Part of a small language model's weights: RMSNorm before each block, 4187 steps.
MLP neurons of a small language model. Each row is named by its layer, matrix (gate and up: input weights; down: output weights) and neuron, and shows model dimensions 112-207. Each number is 500 + 25 x the weight over its row's rms, rounded and kept within 0 to 999. Numbers have three digits each. A neuron's up and down rows have the sign that makes its largest values positive.
After each neuron's rows, "fires after" lists the tokens most often just before its 100 highest values on Wikipedia text that the model never trained on. A number after a token or word is its count.

L2.gate126:441522470495491528529477532516459520487498522485540525501538465562508524476499546448475502481508505496508474518478541477495532499487469559482480521501521556475519480504494499504564500490534540511517484511503472521517507528509462485491559504567485525486444502485513457488529489543470494499
L2.up126:499501493501492493489499487499530515493448486567496528515454454525429453467480506512466488532507504491501487459527505491499527521463481507526508492485503499508534506480527474462477513463533476516499495509496476474534542501501536472529461462487524477474498454503457525519508516490485480504
L2.down126:509512511528485499461466463451512499569526505493496465483540511453506561520510523502516489480519497498518507521482549451512511489477520528525504508504507482479506493469491516487487496513500515513528511457491528544514498476506493543510545492516489485514502553509528498481489498486458477533
fires after: " U" 28, " is" 27, "t" 6

L7.gate779:527523467477521538555465460550551516493511463457516511517475451494509481474482485532514518451504491505541495543486521504500492491461508513469491545488495488490527484488490460501506445433478490511448550478529477512494481472511479515475521539547513525485512526516486499525486513518506520532
L7.up779:470476521498506519457519515466434498516537543508503479512474482475462499546508542471494474518455479515494510494572488516476494510520506506499493506471484486494517507453534528492504544506548501528500481495512518503520494496518485493507502475521549499534479507476558536508486514505474504477
L7.down779:532531478518501488517490526484488494493472533477517484521530500453481456561485510484504487526507500507513517516511513436497467492533534469499501509534498531506484519510494506468481549496505451479544528511479502502477488500471494444510542508460536482490534495476535508499516490482441541523
fires after: "." 79

L2.gate767:539487495516501554493495476540501468501531438524460508511484516476463535501522500524520494519503506547470507518495524456444462475504463511497525490488503477579478514520521470465506511512505512518542462484474503502475461490531489472483421515508502476496499456478494501463482485496459542541
L2.up767:538481540488496494515545494479508498471479509499503490468493506550522472474531507499436545510524548474512507532500485499496477526520510520515462502520530466508528520466504500547511538549525484482497497498543493520492526568496481458477506523493490478494502514523502520450528531526491481459
L2.down767:525484509525513431475502505545526496517469505519544466516506475512492556519499504476470517524494511520513497469490474537522480507499545477533547508489508505528504514501552518478487477475486521465530502485486504504517548548498476490521490467453538548482439552509470465489520472499495458444
fires after: "201" 19, "202" 17, "198" 8, "197" 4, "200" 4

L2.gate558:499542488504493495495502504481512524522515459509487508474489525518494490505478522491514513510485488496494497439482459504508497531506511495524469530451487502503488523512513543502513548497480471520504499517488467460513491484509465551462518520489484485528490472498500515526517507489505482477
L2.up558:513491478477539502489511535463512520527505478524531507513495506521495483485509500460496484534467484496520480463534495494508532503477492525504510506460489495509484533500553509445472510496493498538432541459504483478484502481483530524499513509508470509517488501493520484498531492478511500474
L2.down558:494510509468505494469530524516516462532524513501528507506526525476510508477472474500488488465490467515472491535501487515468505533466536515517444490480446502480482509539527489490511511503513514472446489457521546495479484482514461505533483489504539471512444449523532464528488502497483504509
fires after: ".\n\n" 73, "\n\n" 13, " |\n\n" 5

L3.gate592:477521514530494525509513471457529454479463454458496508507507479481512486544519515477472538497502511531502484501486499508505549531541534483508503477476473540536482510466522517480519473520492496531499470513513503523491454516467476496480510561485522496515502489489495493508493461503538517487
L3.up592:521498500476492543509473502476513525497506550483536513470479518472527500493508486495485487516522549492489486504472518510491496529481493516428478452498506554526509431460511479475466475488513524510480492530517541501478536485572482521518449490516488466494526473485520518482488485503468492525
L3.down592:499477510462497473489529528496514492515508469529475543524511521480516511475472465468524461501494500490497484510554474487483487491478523537476509501522490460501497524543493492503486510497496487532493455517488504549519482528550454522511509489468458524512491503509563512493538520465529568515
fires after: "200" 30, "193" 13, "197" 11, "201" 10, "196" 7

L5.gate691:521468481523542464518474507482541474542453538504517492489514520482517516485488511451504507484513514469493522530476474481488505492535504486457519498526516516501478529494500519501520467525486532495475498480494521483502503529486537513509505553509524447486490493481463502506495477483509455543
L5.up691:513437533504504503542523536466498468504494531550481486458532511501480479501511489453465506515509460500501521499487450538469467502502499476528500474490527473525460493529502497493456507543421519495517494494488486483503495491530577468507488490556526486493465499491473531522528506510497499520
L5.down691:487520503496486532545495541557495522474511481510510512491527472513506480518568495512479519559497471508503498460541490490442468517550475509562486502487483499456519486502451486491499520525484506525488507503512517496477527495518498467514492461536518508500481468529456509515506536472521509506
fires after: " the" 19, "," 16, " of" 14, "2" 5, " in" 4, " (" 4

L3.gate469:481494500489478490498491472511483465510451460485492517516512463504501479509505503430513513526507479474514484511505503476501478518453442510497483478468479501566506474550560522528503529505518449567463451514555523492456480482509466481508501528487537523510492499510509495476456529464467518500
L3.up469:487505513523533469512525495482469489495474498475537534486524442502502458508541493492508484500504498492507479491475499471469514494448458505480524499501470468508504510524497489492523501520496513555500472488518524511498495521496545510492483529492541490501491488464551500468503522518460531542
L3.down469:499471534501550486462522481471467538509531531483488548526520469488490508494454508506470461493497519475485531508468492500503489473467509489484514498485558533510528499502499506508496491507457543523508460527491505490495548491516511517508532503517540492445465488478476522465516513524475548503
fires after: "." 35, ".\n\n" 18, " (" 6

L3.gate291:458518485468479493459470509551514541505511484478488509472483575521500487487486546524491493486568471484479578526512477483515553505518483480482514531500488531525506478516498485478552528537495537516511494478489506482529480520523507514538532458561452541500492497493504475467514494478524470517
L3.up291:484516512466493467480536481492513473461508466479488502494509489493511494484498458572518506478450486496539507464502550467501533465471476495522483492517491515534523499490489500453546509524504523495494449512446509483507428476500480498526532481537468526538499448500509492500544496516507459531
L3.down291:509573523463514492478491510494464536495519503505507495508559517528522494492537526531488472466500536491541506478478538516478531513558523514515496514480518539530511491485475475520545515492493499509509490534448497467544470525507509478518532535505512483512514524482486462511522507489502469518
fires after: " U" 39, ".\n\n" 15, " |" 4

L9.gate693:508501507521484511461537476523474487489508533487473530535522535462490480496565509488487496499502535518503472509490484515531508489493557462509463506468543497415501530479456465491519528493486504510503467547537493507543514456489497497539472546501510510513497507491530573504497497487491530540
L9.up693:476525501481493532532551521525465532516504549473479503512496522501461491480471484518497494467447461530500472514515555514495508438463509532468491483491476459500536525522480524504491480517531478519512489517510485523484481550547470495481484513517495533467524456535489492475540528498521497517
L9.down693:445510484495513515539476509548512476484485505544549468470505526524486491517512502493446554525493449531469464502535494506490442481511496525527456495483449529492440523521507510480502486557468498495496471516547488483537526500535467498512516483527483469489560532512461545523487517469482490497
fires after: " " 48, " a" 7

L2.gate438:486549457499529472502458505489484476487450495493544477538503442475496521466502488463487542506541509493551486501500496499472482513473495497512476500483481502471469502448509468510507463492496473507497509474473536476470502539507530476529493483510519534456515532512515476521468548497501464512
L2.up438:480535541513520490523468469451475457502434503524453484480471512511496502490498513492523534523486493492493476467504518480542475548502466468485516504526495512502459513455522507519520476504528545513481484521479505471508514472522542497500495471509475506526478494552482495519459432502505492490
L2.down438:523506502492502532479505486490531499499516480495476490518477508455505454512514460538470508520500543511478566509506488509511506490475504506530526496539532490524528529505502467490451539494478495539476515480498489469511482480509541461483532519524484493547543477526436486551541514538504505491
fires after: " J" 16, " M" 12, " K" 9, " N" 8, " Kh" 5

L3.gate716:433513457521523511508483460512541508482536497499493517488493471481476484502505483503519564496494491500511485458483500499535520483479515507502452495530523482486531476521507478491505517460514515506543438470506502483460513500556516500546526517478459533515525466476480478492477475539528515526
L3.up716:520474521481467446514554520562491517493480468498527454487526499524535475464495466469516481505525473516481520511511487515501546499513536549522511502524494503504500541510501499458416494519468506484571480461474522519504492480535514484440511509515451505486514523464475525520488491467517520466
L3.down716:475482515482490453459511535494513488467548522478500533477486506497419491527493514515479511496531519482497489477462516485486506547459486479497494486501484513482514512533549496483479455484489475506451508454528520470466508498509497541508471489509458524513520507518511541501506543524477493531
fires after: "," 33, "\n" 17, " (" 8, "." 5

L5.gate489:531499538485494461476498516498508495490489535456496475522465489512471520486508495463449519504526497518473553527504485497437518469516471528454503530500542503467513521485469522466488494497531472524509480484470516492524498489451500521507540547474517516508486490515488473464472489478537445537
L5.up489:497540509524484483444485478518534511491502520484487484506502451483472511495524494464490498465554521524454540510499489464459513496531520482506502502537467485492451457490469508505500476487497505517473456560524503543469472491496488510469528513482496506509485471528523543495453537488532453475
L5.down489:482498503508497534520519515404515529506516473528471536456508526490493527484467505519530503502508451457515509476485511509526540524486464485507485500460527501524536502480523538493490518513510497498495499488536533488499522552481506490484467511502520488437494489462483455525519489472439513515
fires after: " the" 39, " this" 5, " as" 4, " En" 4

L7.gate131:492475532453450507527532524481449536529524496525474520503482504483464536497482522449523519519499504511494507535499540484474553536485495476499539466512482494532514495479494514507490498496558492491530487526517500511495537492479468457475504461554529480537505525506516447480486512480468442502
L7.up131:524463506586477499488523497516534525491479488523490480440462488455499502500526506500499465507501458467532515490508484508480502475483513462493496534467535490494488486530519481515492517518458505498531532466492475459501511544492487548454497494533503488461503515480489493474494511429494500483
L7.down131:522491455488482462470476517415453533505437471485536464492527501514534517502463498520512489473482504511504486519488434485512476473506506496511485499485524509504469474485496497524487499484554453490526548484487483524473479484510520460473493519496483491535541474492475458475495483479508470526
fires after: " |" 43, " was" 14, " to" 7, " were" 5, " not" 4, " is" 4

L3.gate315:521473508512487502501496490494473489555488459535486485467484508495477493514477482519529584458531490505493494496519489468539496502508480500480489494511527523513528472509537512505550506557520486536523514518523496518493473478475521508479531512501508467487474472450441456497470498535502500482
L3.up315:473476506472505493554523514471542469489548572492494501509505498495454475492529504529502524478529516541513477470529462478525518509502465453500516515560494515492524500453502504526488461511478462519509485475516508480499513488516536476495540493467493492479466523508461503493469516469503511509
L3.down315:500495481450515488472474493448460494490498499481506515523485519483509501495516510485455459505516564471497493500467535484503512520495484523495464511500529490490471523490526510496498509500497510516499454487537534477507513517510492505449501535527461482491511460503524502468497479498522510524
fires after: "." 64, ".\n\n" 6, ")." 4

L3.gate93:515494495474503530533476537464480487440479520492523501464478503487486531478520494522509513508533483484465537460490465503484490483528488515475499476513453482524528500489485508493543531519467484511499536486539531499485515485483502501528510534540501511446491535514494462485494493483480511504
L3.up93:502457457485492523495515522524466536521511447464573503495488518489507530473517487536512489493497520526464537507485470518508469505483518537486523483495481520534482492536522553496499497468521508504507517435475538482492483491489530547455500512508469481524486471503530478468507484512497528517
L3.down93:499531492513501502521501515446490486511475512497521490499453522461481512543500518523486471500486483473517578497503481448475518449530429520533483515481475485496512497509494506468512509529504476535506472456473469491492497482497489541519502482505510511465485484505520456504492514506475524530
fires after: ".\n\n" 37, "\n\n" 19, "==" 11, " |\n\n" 10, " bl" 4

L2.gate252:484510460514516515526407518503469493524504499500488505503448469545485470500473506540463503483491528499463516505518464490512473461521537472507525457496508490495487486492450444543488511461481487537498512475508530517514503492505497504464514496512480492519518499491504513500493517437530461558
L2.up252:476493496497493488513530540508505498527532498504472502457508517511538503526507514503539493496517455476460486490528500540494468512472466517491501458573503529533508510492521468499480481492499429467519528470483497513468473491460509478522504490548528534512504543489509508493495520517497488483
L2.down252:528515534509524526502441475469507498474503488485504491520464475516463492513498467496535485478456495515449505495520479560493487515524515499522541488492529537508469491475511476518488479470501472464485475509499474498491485471498482477494502493533513456498467505478486523517458530407490480499
fires after: " T" 25, " A" 15, " P" 12, " B" 8, " M" 7, "T" 7

L9.gate402:544487518495449453491504515512498510497510451495505497460497502542480528499523482495499537479465529498539489475511500495473495489501560527491538466499507479529509487470485483498518504475501466526475525514477497457475509539488544495494508537490494461507475515463485536504492458512476499508
L9.up402:535482510519491472532498537443484487459489495517473495511511457515485502515508459485484499498508516546520492500516515499494516533488526517502551505468489484508510556510528466501518522514510484468496508530503502532477512487513499464520507508493501508475487532476510494494477528436491519506
L9.down402:517518490504525528518525488476509514531547527457486515510505525542515486450506509485478496532524479481532487543532470474533486483561527489507507539523501526509468508490519458491488509487538531501551466515523493511476506471472503471473463512477467480501481531510491519480498514517487468506
fires after: " " 41, ":" 13, "8" 4, "100" 4

L7.gate242:481439482500530512540506486521489496494512494523477524480523485455486490507544488522502511533505506508482548506496545510505516532508521460527534512505483498520454486504555520483487515496446468538503533495497500524441500479498497475476505496484480493476501483487491509531524499511480523497
L7.up242:509504498499495536505515507504476533542520473462500518465482521413536513491493478498518493460475500519494558482496479501527520505491515497547512523540486500519504510465498489467523530463504521501496499535520517524471476478534535472491470522517491540538517483498471537478485486515545513533
L7.down242:527491503471471476469512487476506539477482511511534502510527473506501503469492508525515478503538451465488536526503447491507478515526528497534491478483501511513515505538477555534495536492492502470504465516553470521505518520531512518519516487487503496521522501540474535512475475514529512505
fires after: " " 38, " the" 21, " (" 12, " in" 7, " a" 5

L7.gate404:495489476560502479470499518480492512493484499517502514544472529551509488494518523439507522505484538511560534507542523487495533474528485496500519478500504517540542467453523495510533548509549479524528472454515518468480505536512502451464515446516510488523514516488548485464496483451510532509
L7.up404:496502495485511539483496533478459469492468521524482511481468516538528496549506495449518510538494529481511541478474487511518545485530465581512499474501490487477502464508472506476481482488479483519462513504503504504508517494504519493512522520494512516502536497503543488487523488494527511523
L7.down404:523505541547509513472462528528521467495527490543490496493515547527519517460459469446464480502535516511541491506493560525483486515506503491488493486490447506526520505477544507463522463465479514489524516492461487514527446507529518560507484449517526510467473534486503520488488498477526502493
fires after: " " 42, " |" 5, "36" 4, "8" 4, "," 4

L7.gate453:507454503492480496512555502525503483503462513494507512529522517457439510489495484536515520487518519481500504538495490495461474484460435503482515476491476493512529432509483458514524523498552497479462467455470536554484509489491494492525485530504502505536504460514516504464520512483519498466
L7.up453:506471466529481491481494553517510472505491440511492481531495472468511490500483500538512497465494454512491504489512490455526467516484493543453505472471523521500544457538520490456464500484524496514480528444466525488533502500548569470534503537549524536533483491497471492481477486461513516484
L7.down453:515503553504500553493538488553532514494522488503503518488533529466501503471473547494492486524492480532524432550477495482467505463525501515512514493471486512511499467537497515504507512542495459442534469476507510482486530494509482475474497488502513502504526500517503474500537499480483484499
fires after: "==" 32, "." 19, "===" 11, " |" 10, "-" 6

L7.gate45:532506470509472470463538519514511507509518499461498527529518456518497454505481488492517475490534475464530511511523514515464523483500457484497458504502494519517539482514483489526542455535473525457486531469488526504534525488514523450504486503517489478510513490517487485477510524533522500495
L7.up45:474465478484470495534499486487462485512515456502519507516527541533569500502512542536484497482502483517510525533487546497571518515479517464523521495520484520526434492537507460495479495448536463503535502500491509463481485498526500506472503529483512450543467541489538493472519471549525497449
L7.down45:458520531460553523487512509513457494498491469470480523529486524500520511525485512504471500486471481497573510486515514464510463470515465499469515513530483502499506516534525516508506478470504511540543478482486499477536500491458517522523483571534524458514473468495482502457513487544495480497
fires after: " in" 29, " In" 21, "In" 5

L2.gate308:503498504496481522491457469542480532533532492507527503479521508450515530527486536521493512506499507497520502488486509521473493501462466562506484487508520490523490485492496477496516563520461467495507492516500496472534502454487511484463462461475512506535527478527510476470495472506491443500
L2.up308:496549493473480467525496492503467494518518486484494517530526509474473463530473473532505514536520467513526480538518521492461499490511507499490470504502503526501499515475487476504497505536471482497460495486511510517454469472480546525503481450510482523480496463496481486475507517521493498519
L2.down308:529508482505495494471483522434503494516517443520496483493537516504509458541542483519488474488516511466487512510542500477523476496496523506541476490560528460503462473482495517517518476478518451492493499522512467477527518478495524472451505473547451512536493503487511474476482491457527493511
fires after: " (" 25, ".\n\n" 16, " \"" 7, "\n\n" 6, " |\n" 6, "==" 4

L5.gate84:435500511499527522510516474511483527486509479532509513478514491471513474493519509509518504503496534494467533521528495502485470521447457538491500518459505536535511517526512527483521505509495480532473480480509551563463495519496510507495479476486471480513507510562452533475523457499499482514
L5.up84:514506507549484483483519491495522523495509528506472513498473523498488486523447477464513534488461536555487512563495516532461526464556469509497475482466495498512533473471511469476503447531518523510533530527528466506464514510522517457489510527519501508508507496514479477496486504538504488524
L5.down84:473478493528465544473491474466478473487543501507480480475489531478520511523470453468503480515498490523485510519511520494474553456513456491492472479503541472533515477519495477523469465515501515501510492455539476560510488526515496514522535500519482486496499499485545482481480494517491505483
fires after: ")\n" 14, "\n" 12, "|" 8, "200" 7, "-" 5, "201" 5

L2.gate769:526448524470502456532507463487498465491464491495477488467506500515493493473526544546503467550504532509496527474514495497512469490430464507526496510483483473477487481520508528529513527509492510462484466479514513489474481517497527498492531525484482526471484538503531536515511469443529513523
L2.up769:558474496470446527509491505510467501516491468491504520520501490519495483517509496526500492537543501473502524518479512503513499514476529547461508507515525475524476511529515479507482503497549503473436498465532520480483525488529524488514484512523494479479510459474466515499556499484537484479
L2.down769:500526507492510490485506456484543485480480486525490482480452486517467514474486495523506520450549482553499468463497524510498514508504552545458497511480468494478520520504518515501474524488516533486490459525498513473489492555468497490463512508477476501480447553500512473485490485480475518553
fires after: ".\n\n" 32, " |\n" 9, " P" 8, " T" 5, " |\n\n" 4, "\n\n" 4

L7.gate54:509497500500502506477514518522512543489470516509509483506521512463545473459512557516489492464523518490523519502519467500489491472493501487468484506452501525493500484445490485504557481465521498476544495515501524482457539525524486475501539520505500506540506513496466467444532533527501458531
L7.up54:524453471483489502516487512492513566515522479494506548536480538518491496456548485540493538476542510502491522472566470475504483502490512507533496533503519531547512517482464489513494497499496516480485490524507478524484507527480461510468494519523444542525533486478477493497491483510529477564
L7.down54:477498510505525488478540519515489473486562539490500504517457532505501469469467503518442482463507520473485487485527494476492504515495523536510512526501536526491505466498457484489479450474510525469525537499509507501504498515583540524463458483538539451501546558500510460502498478478512500516
fires after: " (" 21, " \"" 15, "===" 8, ".\n\n" 7, "\n" 5, "\n\n" 4

L2.gate346:507503535492551480522495485438480460497484509501498517446488470503531500504519494485510504454501456495525505519495513488497513497510523479495530478544504465505495553469489507510498504528468484500455528499502471465502486514485526494515516522543476532531516497512484507512505481531531473521
L2.up346:460444555481525511498504524484497496459498480517484487507497518526520458539520490467470504547486497451446497537512512514520465481457515492556477535497491525487436485516473514494510480451493491457488501475513491547448466501484493528490493494545500521509502522511539527526490487483542520478
L2.down346:526482511535492530492530478393501511469481499486523498480529481515491496497491491472454507462521526516493476546505532505504472521503569520467511499538514503512521489520471522500462484490503482490463539493511510490499474499513493459443534493514455470515560488512528505494509506508518440497
fires after: "." 45, ".\n\n" 22, " (" 6, "\n\n" 5

L2.gate375:485542487506506527501504513504507515480545555485504490528513482492462487440496458498525470500484479481493478499483536490504501490461511473515515490530481511509458507505523488523514558536464504518532485501507494464518505504527534512479465525498497497512500548514535489488495478492487518548
L2.up375:494506477439541496479525508526482509492542492478495503535485459474456516515481456475530522506463476520439517513475504566483462512472453477530518479483474515523523475520545481477494489486490522523469487457504468500485509504473488511472489476496525502501529534510503502449482528479474479521
L2.down375:527526488528498485487539498552497455507516489484536475493504481505485478524514501504477505450495552480469517490517558511502486504509540506468518510481540478508483510487524504524524489530496515499489511475542487481466546515520540525514508514489532530513528541519492508474454489499507482489
fires after: " |" 67, " the" 5

L7.gate541:510486541561489473469475428500454537473439507540489492483553476528503492467506487492485490471537474491523512525481503514520467478492525487510487463549503485496455492506505512519521491469528465449498511549461474491531526491500481504508488506453508463482480483503507466470517510517457504517
L7.up541:511471493470508505486475511510508481505495495514529476467510495501476500492489536450469528467525534504442515492454502528474464498486468483486499507490511512502498450490505496538505509515506503465492503553469532516533485529522513498530498511474475477523533482562482468529483535462538503524
L7.down541:516476516521465473469482523503516471522515450479483537470520494494527524510535514512504526490501529520492481481482537474496509493488469469466477543507477518485499499439585505533481513504506486513501483500464490507490506513550527511491495451472540487531551518533487512535508533522491454484
fires after: " the" 51, "," 26

L7.gate240:481528467482471510494494464567465466483501494512502515480519495488488506494437494501502473477504499485472487501534494532521517456483503508497500492472499496526499482500465485487512511498508512471458446524493534481492521508548490489508464487490490536445452538518492501492525508489502508504
L7.up240:528479498509479468481497507464511514467563534493522562506486480550479513455534526545489535514524512536484548499457483556510517507495500509536516508505543509465487508466494546505532492512498503523521493480485486508485472494557482542509526467493517502532508516525520490488499479500543499491
L7.down240:520523506479528523456475515458492498513511511525484537494521465483514516527504494536477502529480495519496498484510477506492504521484487509528532478482517472536501507471506499507503454556478502492527524531503511465498490511488484512541448492493523477531510490479482479505546506506533514513
fires after: " " 64, " in" 8

L2.gate367:481485517477518535481500485514524478534480496516570509532468497510475486500503481480487486545515525530498528499484500539476496448483505505479473538499492473525469537562506525536464485515509506535521519470435534503511486510434476532516515487519475483501482501564476529517451510534535516530
L2.up367:498516495521528481455529486447465499510506479498555520530495516478454503495493454518534499556524519487473507485487492538481543539506516482504507511432524484483492490481483486482545529471493471486504515524489491472488515540498497457524500506517488479481470531488482495537497529478545543542
L2.down367:510483483492505517496490536488485497541499532492469513503498491516508497492473567546472493520480451537476512523496506502552494506509509508487477514501500443505518491474496534504443495480500501538535484441502501469528524512508473507494543478525498497494504439492482512513499452493476483493
fires after: ".\n\n" 35, " |\n\n" 8, "\n\n" 7, "ō" 5, " mad" 5, "ob" 4

L9.gate214:510481490525478472488524490517451518500522496495456513539483519535468486472489508472467531530496511474536497495501499514491473526494519508502521486509459541497484511488488497539517535481504517513496438487470488523499516489538535509499426511501508514500489494502517505499520512496469510485
L9.up214:556481515511480484481525501494531500501499497504506550504476519473489502504532479483498493533482557477485501498505496488465475498525492485526500535481519482516496520508499580500562500512556518546495451518459480496508490485522476490483492552553467519500486509512494484537525447503484488499
L9.down214:498493547476550518507503482462488467555480474506487475486485557572533531480462504469485489507489487454478497476509480502516521554506485500515475485501473497513503532495485481483467460505463524507485446482536420489489478509496505485505505544499464518507476486508489521476532511512508464480
fires after: " " 77

L9.gate355:496481538494487529485528494534501535489498498567496489473452527515519471502508464533495503516524531497467489518522525467501497511519524521496461521504461510470529471518463492460454454457497517498520502512548449497515497458474526483531471534504498492514463481519476492440458525509491497513
L9.up355:511473536493531498485502551455490498516514468520494525476489539495524502515498505541505484505491495531456458502520504481457543488523528534463488502508496513505476469521477517522513511457528528486523486531508522511518532509496502487488465485483531517516495535472500472504513479508511488528
L9.down355:482494481559456510477525471539515483470516542509510517485488521511519550518503516496499511496504527491440473508482558472470515535491495485505462514553499504486531459498506504532487508531519556481523577486511450515527493499537486498521506519490511496507510480477521511507447481496499556472
fires after: " (" 23, " \"" 10, "===" 6, ".\n\n" 5, "==\n" 5, "\n\n" 4

L9.gate828:512483470498471482464523487466482512531513478511516511493474530498481481473532518524493519528513514554465470454454528482503507507485520478538484509506495520494489507532518492505475483448491507514517497493511476513494499532525494514518480489450493515483505517548475495484450510472480499481
L9.up828:524521530481470468488472529456455492533448475530504502532463509487436524530450491514525545515520480483528502515523489481479495521522518538502541471474504549509563516504498507491508508502497459491547497540555474508479538516559495475530504528491485462478502500452475507480470547437484505510
L9.down828:500514468506508496481529473506472525507499507516529505504444513530525511472512509513483463527500497540518482479519503517519513532532493466486470488458502495503450512548509506502515490470485501530528469496497489475463463517541533513508438460499472520476546469517528499472483498461479538483
fires after: " " 52, "195" 4

L2.gate256:444506535553508532535493490483531490467493489489478465432503482498513519495500517536466447475539483449487484511542511522539489526495547497481518518484505534471531484457554507551523464568534500504499478452485537488542504514465489483504523507514529547512519462522510474508473416498501524500
L2.up256:423542482535490484469538499501564490505513524494481471496506487518514485492494508458461511555511540497534471511516499488510491534500481502533517521503472542532519501462555487532557502486474469498541538496546513533513489496493491497515506507532538504464491472461483473509461503518499522488
L2.down256:497495491515463549460511486528532518531494525517499472518495544520565485482494507518501480482493516450503512483499487509506497495504465535509500527491482478557530520514509488540553489502471483464438479502511466487479527477503492475535464554499511481524491481457507512503511493463497455508
fires after: " T" 27, " t" 9, "T" 6, " st" 6, " Sand" 5

L2.gate462:478520524536458536482461542507513530502491525457524501492494482498510480462553505495490508506494470470482525540470525522518502489483505488547464490509493487486542445518460511519481489474523489541507477503494497482504547476509474481456498464482521455547507498520472511538490459495520507484
L2.up462:518461467552496514446486513534497522511506504472474479500501498459489510495519540533488457496486515499500514486546506498524460505529510518471488494493488510503523493498492501474435495498489480488503493497489521424460484471518519540487511531487505481500465488520544511502535495512567498474
L2.down462:504460536524513471486497475526527461489508489502508530493502513480529498540516501503517510497557513508569493471518543506515479490489499501470528477495511548546518482492517496503492493476532504510506487495476513482504543540471518501495492512536535518467502502477516444504475526511485506529
fires after: " R" 20, "R" 12, " G" 7, " g" 7, "ls" 4

L7.gate452:483474471492508493519465534536462498506468538496533494486487505474517543494486498501499517473463501537497485541524506533463509502492524476511495505471502458505499476523503496444485534497479492549490533536483477514510500504473492455513520503545494491556497485514546496513455493465505508506
L7.up452:495486511503467523530491507498542503493515527499514498460486489492474527530515500482499516471501507491541554460470482478501508511499538536494484515528477491526495484548501519526517504478532480470537482492488514458530503512503476521493494485506499531489489504475519512535512515458489474476
L7.down452:561500494535490465472488543487514506459501507531437509492467509495456453506485558470464482550502507517519537480500479491484512481504491512513511472489520579474490475516499513509485508488507483496496459505506505533523528512523501504542504505497504465485515488490490533508478520511448474508
fires after: " " 31, " the" 22, " of" 8, "The" 4

L2.gate373:503518493481492514520528471489527475481461491477458495511503495483510492483476500520495518503495510495515498517474486475502507556474507499557505481491519543510532483467518507533538492502523485460488467545481486433482549478556475532491530526473516534492470503504500452505551503452525536459
L2.up373:515470481493492477508516524473492469462471480521488513520529476458494482484458527549525501483498460484522507537491525488538531496490456488505496496486515527491580476522488497492518517498520521504490469546517464493519522504520493503532478502484486564488471526498502524470516524490515487466
L2.down373:519470513496493486481487545505490539524507510487544488482488462490509477565509465498460474486556482511499470483469481471469528498519481546492548494500498505515526507517521497524468503496480499513538498476499546491489476524464512478505512525511491458433482525517483505458472504523441493495
fires after: " the" 20, " S" 13, " in" 9, " al" 6, "In" 4, "==" 4

L7.gate109:506494449461452503487472497479460498506462511518495550475467481496506526463513522477509507462513512501501458495491511486483468463467521514483527435495515503455489525501522561496522524574533506469491518466520524537502463562533466507487501490516494514496454482513495523457515505497503501553
L7.up109:517482519486485462495511473486539476492482491509502476519481514526497514498486474454488475480542516476531533488527522490535516529490502519513503449493520488487537512536490504484518532553512472481476515459503473469522477517467458512517509474523476499496471485548504485520513518514479481488
L7.down109:517528485508474480475447505495514513519459502505509466498483455469549508485502517515528493527495514500481496527481475490549508512532540547467513518482477484534491473532469521516481497537552492478520547546544493474484522485504470447482483473535501536511512515476497515517506452477522471484
fires after: " |" 34, " " 8, "0" 7, "2" 5, "3" 5

L3.gate698:548505482483482514511492499494523467525507520510529491511546458523529477562498493517494458519451521545524506505472500463516485468557455490500474446479496526482471496494521512517529495427456528530493509508481512492518502481508453476501547488521552482494511509522503479520520506516497496515
L3.up698:488499479499541534522525508480455464521500497454513493481515490527462458535533515488499485507456496499505481473516549503516524483479482481479506514505509501530514533496479456510494523510496467535529546505448513514511472475570481510520513505486504466513503503453464537484479503491494483530
L3.down698:507503504502518571525512485485500529506512500504524512477453476481528518520488489554513469528506467550498522499491462523535502473541501472467536475514478532517500508494443505481513522451530567512519473499490540451526433458493444457491494509537481510492466488516505498536531492489492508460
fires after: ".\n\n" 80, "\n\n" 5

L2.gate511:493475497508499487569464487483527482481528484517475526506479518507542509499513492504441483465453499472510504549485514526508502508471541482514502478529548503484477485506518469499523488539489492461477487502467538494511503503508513493473481499535552541494499484471479498495480511470511512498
L2.up511:483492511524511475521467494446519557476463490519522531521479488489531536506497513508489571508486498491542499545519512498521529481511505475491487485524513477479490510485539490477531497503521523501522476505495522512530475504463501493462491521502510486508446510479520546496488506495494484524
L2.down511:502480549540447506533483493517506523523552504500509529520494461484479523451506521486452492509499504507510522489451511497516543502500497504486488480478516475483481521543436545494508483514526524546499517540473523478511484528489513457469453510507524516472487522523522480481500526502499528463
fires after: " f" 17, " F" 15, " M" 11, " S" 6, " N" 6